config.toml
hidden_size = 192
num_attention_heads = 2
num_key_value_heads = 1
vocab_size = 8192
norm_place = "pre"
rope_theta = 10000.0
init = "uniform"
init_std_up = 0.04
beta2 = 0.99
lr_head = 0.0102
max_grad_norm = 0.5
warmup_steps = 307
schedule = "wsd"
final_lr_fraction = 0.05
batch_tokens = 131072
MLP neurons of a small language model. Each row is named by its layer, matrix (down: output weights) and neuron, and shows model dimensions 128-191. Each number is 128 + 32 x the weight over its row's rms, rounded and kept within 0 to 255. A neuron's up and down rows have the sign that makes its largest values positive.
Before each neuron's rows, "raises" lists the tokens whose logits its output raises most directly, leaving later layers aside.

raises: "”", "ister", "ional", " Right", "\""
L12.down67 [  8 141 175  82 184 117  81 163 111 100  86 108 104 172 156  65 109 106 152 193 104  83 118 187 185 121 141 114 108 133  88 127 155 128 135 128  96 135 161 141  65 148 136 114 123 148 114 141 101 177 157  95 169  80 148 179 131 103 146 124 136 151  74 106]

raises: "omet", "ably", "ators", "race", "ability"
L13.down76 [123 121 129 143  77 164 108 140  93 145 162 103 147 134 169 100 156 146  70 123 135 117  84 110 123 180 124 132 168 113 103  85 144 124 151  82 108 140 153  88 104 108 182 102 150 108 129 108 175 147 154 156 153 157 113 130 170 139  88 104 158 134 140 138]

raises: "gor", "gar", "mir", "mont", "uta"
L13.down405 [ 95 151 130  89 144 157  80  51 133  80 141 147  73  71 159 129 126  95  95 112 182 167 127 134 171 121 143 103  95  82 158 118 136 130 135 103 108 134  93 106 196  76  82 160 139 138 138 116 115 165 168  91 123 101  83 134 118 151 126 119 116 142 125 159]

raises: " →", " as", "uma", " but", " ,"
L11.down336 [ 84 168 138 124 152 135 106 101 108 194 109 146 170 108 123 117 105  75 130 155 139 121  63  79 134 150 132 111 146 135 156 191 119 162 111  89 105  86 167 141  78 128 143 199 113 135 110 109 134  80 111 106 104 142 149 141  93 141 131 130  85 123 108 112]

raises: "ature", "ably", "ator", "ators", "ative"
L9.down459 [140 170 169 108 200 222 122 141 144 124 115  93 129 163 166 146 110 144 149 168 123 101 139 116  87 154 169 151  86 164 118  53 110 111  97 143  73 180 135 121 139 122  85 144 160 143 166 152 163 125 132 160 123 186  81 153 167 166  74  82 165 154 138 131]

raises: "ness", "er", "ly", "ion", "rov"
L7.down354 [185 119 142 168  89 184 153 131 147 133 168 111 108 141 136 144  91  93 156 131 186 111 101  74 153 123  96  98 132 154 141 180 126 169 119 111 156 114 145 145 127 100 124  66 138 127  64 144 113 153 133 166 131 125 187  93 137 146 166 169 152 132 172 127]

raises: "enc", "ents", "ency", "ente", "elt"
L9.down498 [161 162 194 141 111 127 123 113 133 141 100  66 151  96 103  99 110 103 171  92 168 126 163 175 127 138  83 159 135 110 120 109 143  88  95  72 147 115 101 128 152  80 110  98 137 115 135 192  44 147 197 144 167 141  51 105 151  91 103 139 156 113 147 158]

raises: "able", "ible", "or", "ors", "ence"
L10.down287 [106  75  76 152 106 120 109 120 149  96 130 118 127 153 134  82 117  99 133 148 124  99  77 145  96 220 129 126  63 139  93  88 176 108 136  78 157 116 160 178  64 111 120 176 158 140 152  92 112 114 119 156 119 158 147 120 136 147  90 144 187 151 171 153]

raises: "a", "ace", "ami", "ades", "am"
L10.down112 [147 145 117  75 160 120 125 136 170  71 120 131  99 163 127 116  80 115 128  61 116 183 123 122 132 156 140 149 156 146 125 162  90 104 183 121 180 151  97 105 120 140 132 177  96 118 158 136 130 201 154 167 138 138  96 142  62 138 178  59 103  99 113 131]

raises: "ment", "ments", "ators", "itation", "rs"
L10.down23 [145 129 116 171 127 101  89 114 161  76 200 111  77 135 123 176 184 182 158 119  70 119  90  88 163 131 145 141  82  88 134 140  89 197 124 112 146 166 110 106 151 147 119 129 108 167 159 132 149 156 143 171 171 139 175 193 170 160  68 143 154  93 111  49]

raises: "rest", "rey", "ained", "wing", "ridge"
L9.down61 [141 116 113 147  76  74 142 195 124  58 163 157  97 153 167 160 161 176 127  89  76 198 128 142 112 163 147 117 147  85 147  62  95 117 131 111 132 111  95 162 110 121 117  88 105  33 106 134 107 131 114 101  75  97 153 134 148 147 155 151  93 156 142  95]